Part of a small language model's weights: biases.
MLP neurons of a small language model. Each row is named by its layer, matrix (up: input weights) and neuron, and shows model dimensions 208-303. Each number is 128 + 24 x the weight over its row's rms, rounded and kept within 0 to 255. Numbers have three digits each.
A block is one neuron, or neurons of one layer that tend to fire together. After each block is what it responds to, as a language model described it from the Wikipedia text at the highest values.

L3.up101:116142137147135101128141130130142143098111133143130124125127125121148081115154134086127170132122151069135098092117133134102148195117090148154093128129124104130106124173083149126114169186129142127172184124155111125093076133089124180104150104095106118112124099109118098105144147099134120158
L3.up535:073140135173128166118097102122125158181121102157139130149144162139137145106116155095121121117118147108141124153108060126103137111131120171136137119185112090165130105148147116110129155159151137134118135171178125142098152117145133153134072164156118132159115148151143119099158078122096124088
Responds to: Single digit tokens, often the final digit of a year, count or code, as in 184-2, AP-2, 3:21, or km2.

L3.up71:137143153121152177131119136091128147152152146147144111129139157143133173139189096117154100158152108118135130136123143118106128112150082152158140126144135157151092120104154139113090143114145101120209083123133102142103147171097098096144122145185156125108155141105108122141133106105154107103
L3.up410:093101133155166107134158112112175151123110173147142091103138120118127147106134150110094143104116106126126104158075146163156113133116156132167118128088131133102137122096160184104099103105152102147135103094106120162146144154107096114112120111121103120132109102111127142180116110177184092150
Responds to: Non-initial word pieces that complete a split word, often in tables, headings or name lists, such as Crit-ical, Some-day, ex-empt, Cor-ey.

L3.up578:140102139138132125115141154140155136124118113126171091128145124172157122128126056085120099101152133101106101163091165103148160099129088129073142157116140063126133137116174124164087151127164183109112121170119121102118160123133099145093115090139149181130125144090131149083118162149139101092
L3.up1056:104149083126162129106157153121146103143158113130161129116117183141132150130120098127135078084108131114113101093119121177131139104159153150098170137110133106124116106105116145164152112119090124097095128092091162129166158116114096157139190125146107095116123132118121099153118162125157097101
Responds to: Forms of the verb be (be, been, is, are, were), often after auxiliaries or "to", as in has been, may be, can be, and also the spelling "be" inside words like beers.

L5.up117:133124125148100102098104111123111112109124144117110115141147143149141112124077083160110109151106141074168129150089179141129150134108152114095136105137165170140108124194133154124120167155133129138155118124109135144111164097117119121120121134101137153110182159136093110145164168098122143098
L5.up359:147097112136161130140087090139126096110105097084111125152138172158113117125152133150125133122115163127132135122133133159106143117137163083097112104118167117114093131157135118131080129170148113162165165134089143122138135126129153166088113112117129121106111143090118108166149153204116091084
L5.up610:096114136129118098120145153099143103129126195165119150146125139119135111152097149144131126122165155101085139139061089120134114157118160076172155145101137075115115126149120142097091165141116058137136096127097151139137093109156119153127139119158104108147148165143122142113138152149087141094
L5.up1228:135121132149099130123075163137146116157131148098123128172135111169132117160118131153160150118144094128133126139150145132110151104121136126113146143131115154145134091175128161140165103131152127127148122118136137090158151086114078152141128118098123135128123101117174140121079170107138119106
Responds to: Numbers, dashes or blanks in the last cell of pipe-delimited Wikipedia stat tables just before the row ends, e.g. totals, percentages, 0.939.

L6.up16:112101097165153125100040106121111130130132167165099127120130130107093132100154117098159099121136071113121169125113099133105151105173115092135108123122131142166139093132143138107117104151143117103168169107137109143134116162129120112135100148104163104097153125095149082089163156123149118121
L6.up149:095161104147118147093145114130113088153140118114186106135140090117155146111141098153130139137132143118088105131137144172124179115157096157100105138111122099135144118139138085143134131134121164121132147084134106112121103147118150102100128142103132125134093114144172075156117132081123108112
L6.up416:122127099087125108127162139117100123112125111139138125106119094097149109139185143163122156164136154118119085129118127156141099139106125153098134075081141141138128129152110147105113154125113177124101173099098151163107119126163111129171127123122200072085136134160135128129161133076086132062
L6.up571:136129154139143158102142095143134119093134112173131106115163129119136171103063154128142157155111107118140091154131157117154101112157127129099130111139134138101115087124119148117103103106121150103084129166070126161132110162114123152115158127117105135160126181099108114103087126137169110125
L6.up582:106140134149128138159098091096105148142144115149140128113069120117152170126109117167106067172130135141091125165149090101147136140115096119135122125132110131139161184116131177139106134116109114087143119145165092078134124154122111177150097131112075174135110151138146117106140108108122119124
L6.up709:187114122164103089109145122127163146117149125147112154097085118127117128100168126120109167130122128143168121138135146106118113132102161094119155159126099112118150116144168138185145152086157107150148143129103121080131132101125142087148122125126174090085140106136108140139132126055107179104
L6.up1150:121104120138159096117107135177145125114127150131127144125124118072154139079156138194108131098130105121113106138148118117138112091147134149120098136089134168137148101116144131122160157143141111102111105161102104145117116151119112124110147073108102137123172094168175113115108108122114151090
L6.up1218:141131121124138140159132150106092126122134065110152111139124109123164086105173134160197141164108119138131139107143168132135113139125173069127118130170175134171145134094150097100106109131110164071167136140134152134111164122168143106105111127154095117157132109117151112092103114132082145146
Responds to: Middle pieces of long words split into fragments (app-ren-ticed, discont-in-ued, ext-eri-or, un-opp-osed), plus words after is/was like not, only, ever.

L6.up48:103156096106141164139164116142111145117150128134111088133142110143111138143135134077137146114115115058112133148156141111142113120092155125094088126121148171104128090140137152138101144169108155107062156128081122152144135127161092137136150112151145134141148131144096117113081160091152118078
L6.up158:138136117106151102095139116124161100152156166150154116110132111087116094100142112161103158138141148094106093117143130151104132107116134130140139163100102114156159100109134163174140120130107120136126143146109139153125131144171108148131121166136178120095170125077117061147156129092170132128
L6.up160:138097109093106135165109153146120130183120128120118170136191163176150147137123081101110152143152121108154141100113139091118130141133114160088143136168116103109091143153094112134127173139097110127156124132115175130148158123115134137142132122136148129125128108149107097179147175127166142135
L6.up275:115147129124178102116128129147121096150117115107097120105099119100100147139087131120128108114121130145140134136097132120102125110166137163129100124125110134118146145144113148123085141099130118103114120126119135147146144131150169124148101099108133118174135129140143160140136122101117113112
L6.up860:098094137146120165163095162089094157106141152122130102107149127103107136107139132136137122110113144103101104091147131083113126112146149156137106185130158134146146111090160162107118117111116094113088120121132142145140125125116198089101127107134165106110103125129122140171094135097105118121
L6.up895:129109168098126110126161107135140158106168118136150121130166123106119113156161124093108140139152094102171107081117122088128147108143146105115142171157156147138120088162142173161100143129139121171123139133094150119093138181117101142100153130115130129142123164131081110123182144121158130134
L6.up1011:127152114142124141106147120148138122106124127113124129151157167099121115131107147078125144142149112115121109130130132156090111148136084128115113138133146137129148118133166154144123149128144143132084120133111126120126132153106142149113116133128106145147129156092161109135170123129088045114
L6.up1013:089117160066163173096071155112136183150121151160119138158148163155116117142113123113146140150132132116162093078115060135147101115134149116058151095054093117126129109106116119092113135114119133134097119132143132136129080123117127136133132141149093149127084147123109114117164091126161105125
Responds to: Fires on word pieces completing a longer word (Deuts-che, Saskat-che-wan, conce-nt-rations, Micro-so-ft), and on apostrophes, commas, hyphens or table pipes right after place names (China's, England,).

L5.up223:148123162135092112110108142165137168127131150128131128114128161133106129136145099097076109116131086106143143124108109164143121141167097120117166154150142101068104139139147115128172112171109108122156140120114152103123119144077140165145102061100101092145109127131128130138127141166104106118
L5.up628:129122170148107116151112117139112120145130134099104113138128135102107138141113101123108142112174134112129144155136145186117186122154091117158111170089125123108140142113132119134063168127122142134112156131118142146147181103117138155163112144160112121131192142104141128164099108130089085129
L5.up775:113114147156139106114135132086101145105143061139145132114101123106070136112107120115145153115128100142120173160102167139110117123097135098095099130178095088127132125099142110120168142108110115139129112124163164130120165085103122136147100139093156130182103132132134120114118144104147140121
L5.up1074:121124162129112114124138093143127143121157190146133096141106158086123121145172161083072152142081110073107137105144156136107145176137136106146100110119126121105144178106140078111130101138106118093124155107136086142110130139113137151108099085179109103106182165124126183160122140149173155156
Responds to: The s of possessive 's after names, places or organisations, as in Christie's, Rome's, Men's; rarely other word-piece endings or "the".

L5.up333:136114157089150115134125146088143129114141145140156110138155151121105080150170161097102128099143149118141094106144132142104146113135159072128150161124118115174154112114136114074167199148126148120141102140086161125132085108169158175118144161112114140114116113152095161118139091083090083156
L5.up472:154108087096122157106143180103131109105127093080185131128097125091135108163123100101105154150123126171085111134059136105135117114129117139132111176084130094146112122129131153153161109124135105117099144113141087124162136079148142110114128137131167129126062150138125139131130130138102129073
L5.up974:131146106122130165130124154140177146104094152088111122115089093147122144097105112123113166161137109090123090110125121103165123067140068141078139110105141138128166121130123132123191146103144150106153131152099134134130134114146128144101149128110183121135105126115130141114125125100122085105
L5.up981:129146118151160114109130108127138094126149147123167162144112183120145109102122155112134140148136178127103111120148154150101143133130136121154120118109148159142130134110139148128154163153128170112139097122088147134135133107123089121099118173117131161149125146172111149103079149075129097128
Responds to: Hyphens in the |---|---| separator row under markdown table headers, strongest on the last cell, plus hyphens inside table cells like Play-Off and 40-yard.

L6.up10:138119157111174088124129115121150115126134163154089123116144103064123133142171131177177133117160144132137148135103115122111123139130133151141121150107128136138148155150126160119124089102162119116134150103116153120142157142151169099095106164159100131135138093110167115140128133112101151121
L6.up70:112136111114125139178100143134153133126146103152128132137097076133124142152125121137159123098111158179194190141125133112104110114083084082125097108135107130107150152149151159103091127142092109126114128127137165129138105136173141121122097165138166147151137104139101096108163125083131135105
L6.up575:108152125149095118172099100105141128131120105114124098138152093143156143174116080158138095140109155146125148111171149127154142115139114169124109144153144139129125095137139176140130095128130156120108134148137126160156145140110095120150147138108127114140122131132167118121147089188102151107
L6.up878:118122095111119088150154136118148169125101101145114110137124125147179081132168145125104103114139114161081105133129151141127156110104129148143142137138163085120086152109134118114142121109133147057179104145092093086116099132132112106113114101148152115116121102128122127114130133220161182113
L6.up904:121111140141125125100125094165109123142152120124130137117115115139139114113170110135152124130129105140103132127186093118163163140173152099145132132166133118125135135150118142133157090145143107134129155151162152116150133151131173111107154173135128132153135136148147117135128112162127141125
L6.up987:106100112180147109131114086128148149160154067160133089164105097147163123129143131143152118130100143148184138121148133133124140108107105104118167137162137163122144107131114105148107107102108114109185080148106119139124099185142139145134106157108126181137130158102123101098130136138115116109
L6.up1223:101150091145145109132098100104136147142167140138091110127131130136121156102193161151153092175115135203104156168139128120118095140064108087115118127140148112135081156150140160113162129116133113103110150156114107116171152129176095125102094138147122159115163144139128112095129159165145153103
L6.up1231:144098100112083095159107113090126115127126203138152143114133134149091134072169164171137106133114106087179142101126124155116117107140136199125157096093133144111112160127160139147167141136124174115102135107105043143163161096114108111162140133136129143132132126171122118122144097102150128162
Responds to: Short word-piece fragments inside words split into several tokens, often the first letter after an opening quote or bracket, such as photo-g-raphy, mis-con-duct, "C-aught Up".

L5.up239:137088123157116135092142133108118163165145176116173114121131115115126154108147120117078102158143150159153072137129095106139151114118125119100154145174146121156124107061129140132106115182053077113149159083146119178110075171132096133166120095109171083150121135119127124117115127105097135145
L5.up297:128128120131115148134113106118138112068135141133169152124124135154139152113147125106117131149130140115135142137113116118083141139152145135133111142143144074123168132079116174161118114070119155139137170110129141112178138098138069140107129111112112169133137154133099113192129126132132119093
L5.up480:132114144167115155111114103147133137135133129109121134108125126123083117126118149136096166133115086119129115130094124108159112079141106180126102074118160113117114152159110121160138115124140089126105128162117107143116065120158118145135090152125102157116159150148126107134148117113110172119
L5.up957:155135121167149163126137116121093176115131153088174140127097160127124140126131154126144094135131104100146118116169150113123160124122114119115104141138108097148133123104091160127163115188109105136106132103128127138137103106109139151154114148114157178121125190183115117109144126060158120118
Responds to: The lowercase article token " a" after verbs, prepositions or commas, especially definitional "is a"/"was a" openings, e.g. "is a village".

L5.up42:120137136110109135134118131167110177138128124143191147144112107146156144128098121113106156120131158141134166135172150150142119147155132072080130172161139135092147122127110097124115150107108174130106120144106139082117142151178092107085122169134127117118158121136106141140137113067125110167
L5.up124:144110117169129115154123081146111126121123098104139139105133090147133140127140116130151124176164075135110151104114188110096091096108128134156127129161154147133140169106144153137099093135143088121095111126113168087129109122129138127103115149167148163167081113109099142123136091130098116148
L5.up760:107170142121107141140140149108106143117120159129173115126120132124175119083098106105132112121126133160144115129089121117121151160132164134155141158155129106127174111138139110114080060116097146141124121116136111119116134149133135165134087133117160122165146138102126116167110130132141124110
L5.up1235:140143166106126108113155143123116165151105063122140138105157118078113164174152102172138120147170111157141163122142141131165142140097148156145153108097118137128097179153127112150132095130182130128157122130142147138114130117153163098117171102114185158143087157132158114130140166111162111135
Responds to: Subword pieces in the middle of longer words split into several tokens, where the word is not yet finished, such as in-tell-ectuals, ox-yg-en, rel-eg-ation.

L6.up3:109151121096136088097102164149079155149111117119145108129114121151091158120147127139132144106138111169126141153116174109173159164137120130116122115141139151113131122144144135103147147090085116154106123143150123129092101124133126116146123121151106081160143103095096146158137106110124098139
L6.up165:062142088153128126104095141144114141126134154159123138130122179110127144112093088142155125100120139130148127105122166094120142140169189102145129127129175136136105123091074128099112086159123128152117124122125139183104126125088166108140127192165136134085146119136124123153124118146166171160
L6.up246:103089139156127122162121127066116115067161095145095143145133124141139129145115131119125109120132132150136100132102112137130137129140145115105122147131141125122135080107135095099158156123114163108136093159138109111142114113129124116146156106159113134102121156081118076126131126130135121151
L6.up392:117125139132122096100098107162110122155124115100126136139136129077152141125116117135117153178122067147123124104114095149168131121164155153100076138134081104134096087137159139160114157144165140145138102128151130170146095118070112080103155121158082137157139106127121127157153133145101089144
L6.up740:152151136099087148143140115167084090134105181128144119109144153149106115153123149123114170118128128179157137115153099164117093149081109128139101123146153095072128148129112157130112117119107115131130175158136146108102130159108131131118121151104110128159130112078138096123112117125146074156
L6.up816:122110141102122102115114088135097117103123171096130136130038120157136132092113136142128124141085107138140148142185190120101115114155148118140118172143155114134158116128162149126143136133168110124118107121124096130100122114156133102093150129149093117143118167133152120137124156089145130142
L6.up925:151118155118116168114085125089120155105101145104180137140129101159125134113098147101149143119136142160111132179079137146143103133110123083125116121118109120154153095097153095085121128088101118148140136125184101169137113139076128160156135138084139158106155113113149139131123127107103125204
L6.up1007:135162142137091121122140113122124106093122093160159145117096107124150073157140084144099160148131056103133140140145117103164107101130138132072107156121125106115129096102150112162114162099099115125131136117167139139070156118106155178125161139105158129101133100098065106169128149101165115160
Responds to: Word-internal fragments partway through a capitalized multiword name or title, such as Imp-ort-ance, Exp-lor-er, Su-z-uki, and Ministry of Defence.

L3.up926:110129175116132097114111103118121121095153135147158102161098149119128130128119128123144152090116127141108100168087143158104093146087151119099143109107128131097173071080144126156113115146114122108101103172136124123136125112109112175190133149094172179104172123146114161121094099151116135155
L3.up968:092087096135133145140145104178149144156140137101100118111141164081116120117137099150160109140114104118124137153094145150131138110146134124158091085131146072099137085101136138124112181113126119163104129100136115118093152143149133168146097081161123158129141175106100116093123166108141090129
Responds to: Percent signs closing numbers in wiki tables, mostly election results (100.0%, 97.57%), plus Votes headers and time nouns after quantifiers (four years, seven weeks).

L3.up664:164172138094099120092122135155173154153130171101125149144131139133163120096121110188127131116152139104075134169136097159126147097141099098096130143121101152126168158138176132078116100136107098110114129148156140112188155127169105158137125137170096073129153101137153108122154103155116130138
L3.up1073:151116159151109098152093114123121070097146138090119133120153113117154150131131129147168070106158111167140107138148195082133145149120134107125149093162129127129100125152140138103146128151112134106146155124109156133130106129154167136153113149180109170096113111125122067093149145215134109111
Responds to: Short word-piece fragments inside oddly tokenized words, mostly "ti" and "qu", as in substi-ti-tute, cultiva-ti-on, a-qu-atic, Joa-qu-ín; occasionally digits in tables.

L6.up97:135207117139098120129135149196109094120113096069104135122109100129117144136136122131135118106128094099133139150161156122110142131158114127126112091169100130145142132098149086136164137097116088124151164155109103138078160107143160158160156125150146157118122144147136124121122130130151077125
L6.up147:128138125128158113144093090120114189125136116088162163143133124087154075097118129109120121127156143106124108105179103189116108110111125142129160140145092136131143120124118146132171134107106146142100136092120150135120197118117117123145149121093116155113124088097113132141117153119139127158
L6.up189:148136115129147120179122145139106140133122168141130160117092106115111156168100107096123060125154127154118111126138152151094123105091198120105104091132114121129161154124147136112104109111116100098197139101151121137156102142119118146133145123119160104103154159172148116155159127123092135145
L6.up313:159118151128091134142126104106144140108144096099149164157126190123131112164100132118118145129155122129125135091102107172119120149123147109105124131194110104101133136159116142135120138163161110118122158152134176156140096108086146105125123108156129133125123111153104126109136110121144135168
L6.up332:156126155129129143107141134122130166118106152129138137120171157112125098111140125101121107122177145147088156134174113121138126106136107106096131144174121129115131147137148119098124108099137063131115145109134097128100130180148092104142112119183134121119115155078116115142136092107131144114
L6.up471:114127117140142125161159162157140156098100137118131149145140130154093143140105137120127152147149095142120092097171068108127174126111171106161128135111160132155132202098136151093099132122098085133122105144135117135136177133138137119133156118130169116113095117160109122075149152119099080125
L6.up636:149151135120169161090118164104119136095116119092143141127127137157126148121134109126138122119124137135162151115129094095099115130138087096150141145159087136116127137096187138098140132128103095091108106111161110125132147145070144130137161081150154110118110085093131148133153136147139149085
L6.up1210:127138174103146125084143120134138150162147129110134129129085148099127132112164107128148094122139093132123161152127144144093124139126151141117127160138104119117146142119109094133118118127130105090138152100157165134130116138128120146107120121086138142123158121101164158110101155174154104145
Responds to: Fires on the colon inside times and durations in track or race tables (2:20, 4:05), and on function words in prose, mostly "a" after is/was or a comma, plus "the" and "of".

L5.up243:108130149098160138097127149131127126103146098124100151099103101156110111099141110085116124147098066072124145117143106163175130136119168110105134179171105096121095125128109129149127147152151147113182115146143137124085146158100135156106131142143134108148119118124128127121121150113124095159
L5.up507:120094153111147129109098105148187096122162131081167120102122095160172131121129157104104124112115096173142121152162086136133144130121119157084115121180103111158145118126162136121161163135123123112149147134136122103161139187082107136136137115129113130131119115134148140075094114110113107200
L5.up1039:114124159148120118135128098123140119163118115131099132125120184150106095098131079126118139098114081144124159117147095093125111091143124130099150199194101147116139120106114107110129107115140126114183151101129100145137098114093138177140175123150116148135107117138150131140154149126133135184
L5.up1277:136163149088134143115119156102132109130135148149131155117107097137149156132114123119116149113142109132158126090112102136154098114078149118119136150151120116174123110112159096075158133189124147114122119130125095094092101134097117097138134107141103164132123091117107116068137103091139104159
Responds to: Second word-piece of a word split into subwords, mostly capitalized names and titles, such as Pi-ed Piper, Pur-du-e, C-inc-innati.

L3.up117:171137117141129132148136156087146174087118123141144153159089141098129092101172138123131106190119143110131125174134092118122106131131155142123126108154081154102118127122114120101133119140123160123131110111102103111113123109130121125089147159174122133103104129138114160113169144056163153168
L3.up979:170179153113130123093127100141114148091176114142152138150114144108110112139114147108097111128116168091125131109158144097150114134188169099136113113103095115123130129116133152117118122084142097122131154109145151130136126105150151136139151133100106127139131137062098146126108109153184140122
Responds to: Newline tokens ending table rows, list items, or section headings, such as after a closing pipe before the next row, or after a heading.

L6.up109:133133131134127120155131180146111169103145097181156118106156100089091112148126097144094101138117133115191126141083136063123150157141110100155137109160103143137125123112159181106107149094137118105078101116088174138114134133129131114087140171137126148114112135141184127153150145124118147123
L6.up288:098127111110118131136141134114086132082140135110122114102132168099115092069116139117122150134157135125128122131108105136132117154122150138123079121121090148110154168084154154150135151120153147113134074130128129125189138139103095127130122133149123099154115118128111164135141113139106127120
L6.up306:131108157103150118184131160141122104186088148126138107097131111123125154111141112141140149141081090136153141161079124159144173124127144118134172145104143165108125115143144140093122117138164104126139155134089122112131135161097128114123156100124093093158102106122099100113129083110107148094
L6.up387:124132137129147157094098110105103126118111148156103140088131084085082153153144145112142151151129166129103113143150101090148117122143163110133165154109153121156112158115181162087143120148136123129094136143113108130098127131122105157081125145124105150092163123122113186124136161135088160099
L6.up657:122091099143133140121105139109172111130137140130123141140126123128125125149113123117130108111142120147092140123083108165111147142149161113155159117106133076115085182133140174121148131149159149122129077108100106161105123082099115135120121072138162105127138143192178106124146105150077152114
L6.up1108:105138096152145150147130121147149131096147130150125116089146184118095140101126142150119164164171161109140156150117145094132131167149101123105127130098106149110118130151127131130101145150136173155098119103100120133143140164128108138137151145100100162144112082115159098106147159086105117121
L6.up1256:123100158135136135083117115123127134135120122109132136134159137127136123068159117129198108127116156152133105088091190105135146151155161116143132105115138121133134110138141149088101180140141117123126099176150106127100078147128112123138111129130138145162116135138134104120127120122092122156
L6.up1258:108145146103143169078101132129120157088145154169149138142129157113080145116117124122127093129113093135130132109103112109125118120165134111145150118158127130146126085129138142137140166138117104121140108138144127159097141136106109139129121138105112165089128112153146141167072146096116122157
Responds to: Column-heading words in pipe-delimited table header rows, especially "%" after "Candidate | Votes" in election results, also Office, Source, Points.

L6.up69:116165163106103120140138121117104175119054135122141161097101124094165149046111168086093116141146132109131099097148135091141129081116134133128146149148149111130113124144167125117095196166112110164127113160122146101077128152129163142111179140118154129148156139101094129104090127130154142106
L6.up83:101126165094144094132135163153091148124134035139124115133117127132135135148105107163143117114100094137152147161103136188131088126110137100073148112154138151152085134154114151120131115149137145149140140159144147154096189103140108138150123152130115149111166139088126134118109131095120114097
L6.up290:102120138121122157140159068147154101121121117131131104143106120079114147107177147106137125148176072157125135139142144122118120115168141147135143158105143120143129144106129184154187164135129121108108150143080138121104116123171149137094133125128132158090181130110170146101106100132090119142
L6.up309:111147132125119141142162149143096140113129096126135143128071100130101120129127122170117128091137128128106151087109114164153146162137130064129149142148138125118092119129101124129118101152097118122090163124124107093128138107108114182155123112131170107155155125083100127130154120142086120100
L6.up414:108096121126124137126118128165068158107135107138131178116127154142128136121129122109133154166164102123095143107120095147128129116145102116059201190119123119117149110090106143141134107119097168140100150131123156072098140152115107125128078113119124106152154127112159114132136131165093089103
L6.up496:141133123107119132135128100115132133140154103174135143139092172120129135152111130150135122130109128094116149149164114132158150163113093115143162100104129147134142137134075144106124125150096148108102167106130122147125110134142151140113116153161112115098153130107111123125170059150122113127
L6.up527:111162130121121134119091127127096177166169151159127106159112135119128128130123182105103082103148092125100103105128091154142131147150124113136169136196106137134182121133140120162170112093089140148121125118157125110149127131126111141138091114170129094097153118136120097102152087142130089173
L6.up549:100114141137157142123110127125123109094125122146104130142065178111138109148130164065130134125121126100095083146129143121125148101131108143127124130154140116120113170107083103122133106135152093169125174102119132119126157139106168138104134144145126143108154128163090137133161123151128078135
Responds to: Short subword pieces that finish a split word or number: possessive s after an apostrophe, a year's last digit (185-9), name fragments (Purdu-e, Cont-ra).

L5.up125:168087115096139141108149143168135175102115098130145135132104136104138119106108104113119108078066146145146150144138132124143128086091125154155116084165169168093116108098143117169170107119128128060101113146133106101111119174137142145113147085098136118112089144114127162158132141122169082122
L5.up225:161125109139147142169120153118138107128090164101122124118119099136114126130117172129155119120076137134161127116097094111119167118088148083183133138082120120146148092117105161146138107091125111152134081117124128160125104115151147120155151126143170124099085161161118131148136171091156095168
L5.up505:137126125168134055116118141118183098151130124121113153122130114135139120117113116150139106174139160170092140127174090107153109114112114116123131172100123136070137134121112148104170151142098151141123125083098151146132094121155111126105152139082145164116151122133148139143134142142171116103
L5.up1230:073119102079142155139136151171142119050104149033119122123143095107172101143119099134156121112100118134128109138145156168134123087145122139105155140130107129119131175106125091112127122087089102126140125119139095140109133128131107148115131146124186158092104156138105127106136133103115153132
Responds to: Line breaks right after a closing pipe in wiki tables, mostly after header rows (Party | Votes | %) before the separator row; also sentence-initial He in biographies.

L5.up260:126134156124130122101120132135126132127138111130178125141119062126127136094123085094168151090150141138137105147109102107131118142154137096109146091118134138125170124097145108133151126111138155131128130129154150167107148147110074159094077130135138150108102146073152113067155159072151138133
L5.up569:102123144134173093131101118103114160165109151135172153106104116125124086155145100129102115123140141156165109158147161147098129102119140143096100126117132176124149171164110155116134096112119103137125154121110152100037085093157143129151112154124166138157106138132146128120123140086115114129
L5.up915:133111142155167120096123155126153149117106155129102138124121129108115167099119106130163104158138132103127123154149110127124114123125139110133143124111142113117104197127168129122090100122133113111081157160122183122060105154150198127091090111121116153109143105135173127109160171185116090090
L5.up1001:153133091150116126108132155131160117144127174142104135105118129121109145133129170094147122170153161150124160152143090135153119141176120143138127117120122134115105158157150172078121155084119151112087122160092156096087148159139169113141126119118112120106127136137123112139146128105145123117
Responds to: Middle word-piece tokens inside multi-piece words, such as si in possibly, ti in substitute or dramatized, pre in interpreted, plus hyphens in compounds like semi-silvered.

L6.up5:086144108115131109173151162183122155134095153139095144141123161128122161114154137163138091148124056146119120150149181089112119114089135148090133133146104130154135162116140124148143141132154137095162103142063156151159137144114125105097170148111103139115140122113103143148098139130131167112
L6.up25:140074108105088088152164150172141125074107167083153133114165124153129111130099151124062143139116098091105112144098162165123141112181113111126182099109154115091074128145179142130098174156127128104161134168141125096127132104143128136147132093116149098120154117158140099149135089105127123130
L6.up212:093141101129158159107141111140166104162081136094135136108180128156136087145102162177086137129118130138101113102143161142120142138121157106106140101124135097121115130094123140117137095107146120116195124134094133101080086121123146128110114108117121140132134136120107130116121154085155136092
L6.up368:183100127171123146139148136099151126069137110138139176112142148105099084086123096114120104121113115134162119143129135128136141102133083111156116132118119076095128132170126108127135107119155107151159151117123155145090117133147139120168099074092139136098133146127097087101173097102144140117
L6.up769:119084103124114116048114162093106173100173131113137149120108107142126077109115146143180122098165162165139145144140146147138137180121151102104157116132122150137124139146132117125114172143120163143145153113141099145158110135136162147074155149145114139099099135124084178145138096121093083154
L6.up817:137097113118159115136117138142143156094156142134158177145107140168135123124125096142146118128141117148096090097198191108165120139164111093125133109103152088108109123138142116141108137107133131129106150099131153139098090165157109124109130135113146099169145176144145140113151107113152113087
L6.up919:138138127143124169104144157125094128142115177081101158147116162102180084124102135139161143110134163147158097127181160145132110133146163169103179130186136166143106141092130107152138149139109146096119111109105146101130103136103161115136117092146143160114155114104078161175106120082130121112
L6.up920:134111132113147100094129136139128118107137153146124153143102148112125090126098098063160069144132121122135094133136133095152172096125113076187131140138131148129123105099109128139117111121135141122137139080140108123112181160141147142112108119135155136120144135197116141117171128117141157141
Responds to: Newline tokens ending a row of a pipe-delimited wiki table, such as charts, squads, election results or standings, right after the closing "|".

L3.up274:157105111085146185102149148172122100130122130148132142116128127089120129095089112123125136119099099122161147131146165124081097108120111110150115088171149139091113098138095123089075138137128098174132115096114153129137089143185135151174159101114130160133084158105096111152112120142133149092
L3.up322:127089114133126124144129140081125146110107112124154151126103064117146096119124093142196114135139105102153135083160161120166132151128114145107106103163127167081130137154155136131130148125143139117110142114124153141096164080149100145167135105071141164106100142125171106162138134183105105129
Responds to: The standalone word a as an indefinite article before a noun phrase, as in is a Dutch footballer, as a cowboy, by a roadside bomb.

L3.up1109:157108064150172103146106113126114129106080140109085126149153119080100145138097120158120116127149190090110072135138118102129127141156115121075115142120121145122142177133129115121105155131142153115106139123088133163122161144127147107141118113133142166151155127122132151122145142092158149137
L3.up1173:140136122154133126094114108129130126125091130128134140138159118141127101144120091166131130131135136123146127113115144162159127148105147092102153149118109146156122126095165143189129090137092124163103157122102117165140123094135135127112126118091107154110149116161150129103156151125158162162
Responds to: Mostly the closing = after a wiki section title (== Reception =, === History =), plus hyphens joining compound words like pre-ordered, semi-arid, credit-worthiness.

L6.up334:081129141107121120117139141125145143159125134109146110070116110069126097140129104128098148146191071157116136111124115103095121159122134110122128113099146133127149167168122175146105136096142171159140150093128125151132101095159106160174098126135126117156125134155175117135089127136084125123
L6.up376:132086100099150123159117154103112116094149096158143162125093103145124094104089143127137101148153119102159130121107097140145130109122168133121114108092142115143121141132087151091139127130142136128134140106100127188138116111127121126191120121142160133117097158110116127150128170150057126128
L6.up533:136157139137151099153111121110156127131112127095118156109134099103137126119114117118098148124091137117111145190135099109149085114129084128122121188111128089130122141131176086139095126142129117162120166120129138173136163136109138136108097168115133137161131140153115093112115104110109113113
L6.up637:151096107125140127114100123133117104125113123118129151150116153152125173157118120135100109114141106181139127157114155139117143119133165098147134117122177101095118139111132109137122072120131167127181121159075147171110090108155086158120149117100145100145124134139154104137170131169112142109
L6.up681:113134125153096132114103132171140127133123121153144069105150159098113120129091136129081146082131123159078129164136164113137107112105129163196111103122142131106145119142148123125157130121089093123122127133193123113116126106107139154099148114129096145154157127112178137107138121130131137149
L6.up824:137163139108152102166131157101111147110116135150099126125073141094110121115174137118099095105087133167098169115112155148104153145141123116119147120104124109148107194129150130130100143131121134175121119115138129141109129097118110156126119128168140104121075165167106129135151140145131147120
L6.up1015:132136131123083120151144117130113118130089118113105133148120115168145153139100121137136189126115122155125181086062142169143109102140158116149125150169161107090132120135121116121127121102081139118127157131135194113131145134116118150154114163132123165115128124154145143170089104151095105155
L6.up1238:108144155156131130126127152104136103110096111136116141121153174128139135119107157103140125099092103146126113122085092105158146119116119132124126116140124151135127151162125137153103114135104139158133116130085119160111078134128111149157133166136163191097124119162148124095156125164099125112
Responds to: Digits and short values inside pipe-delimited statistics tables, especially after + signs, as in "+9", "1+0", "0 |", plus dates and places.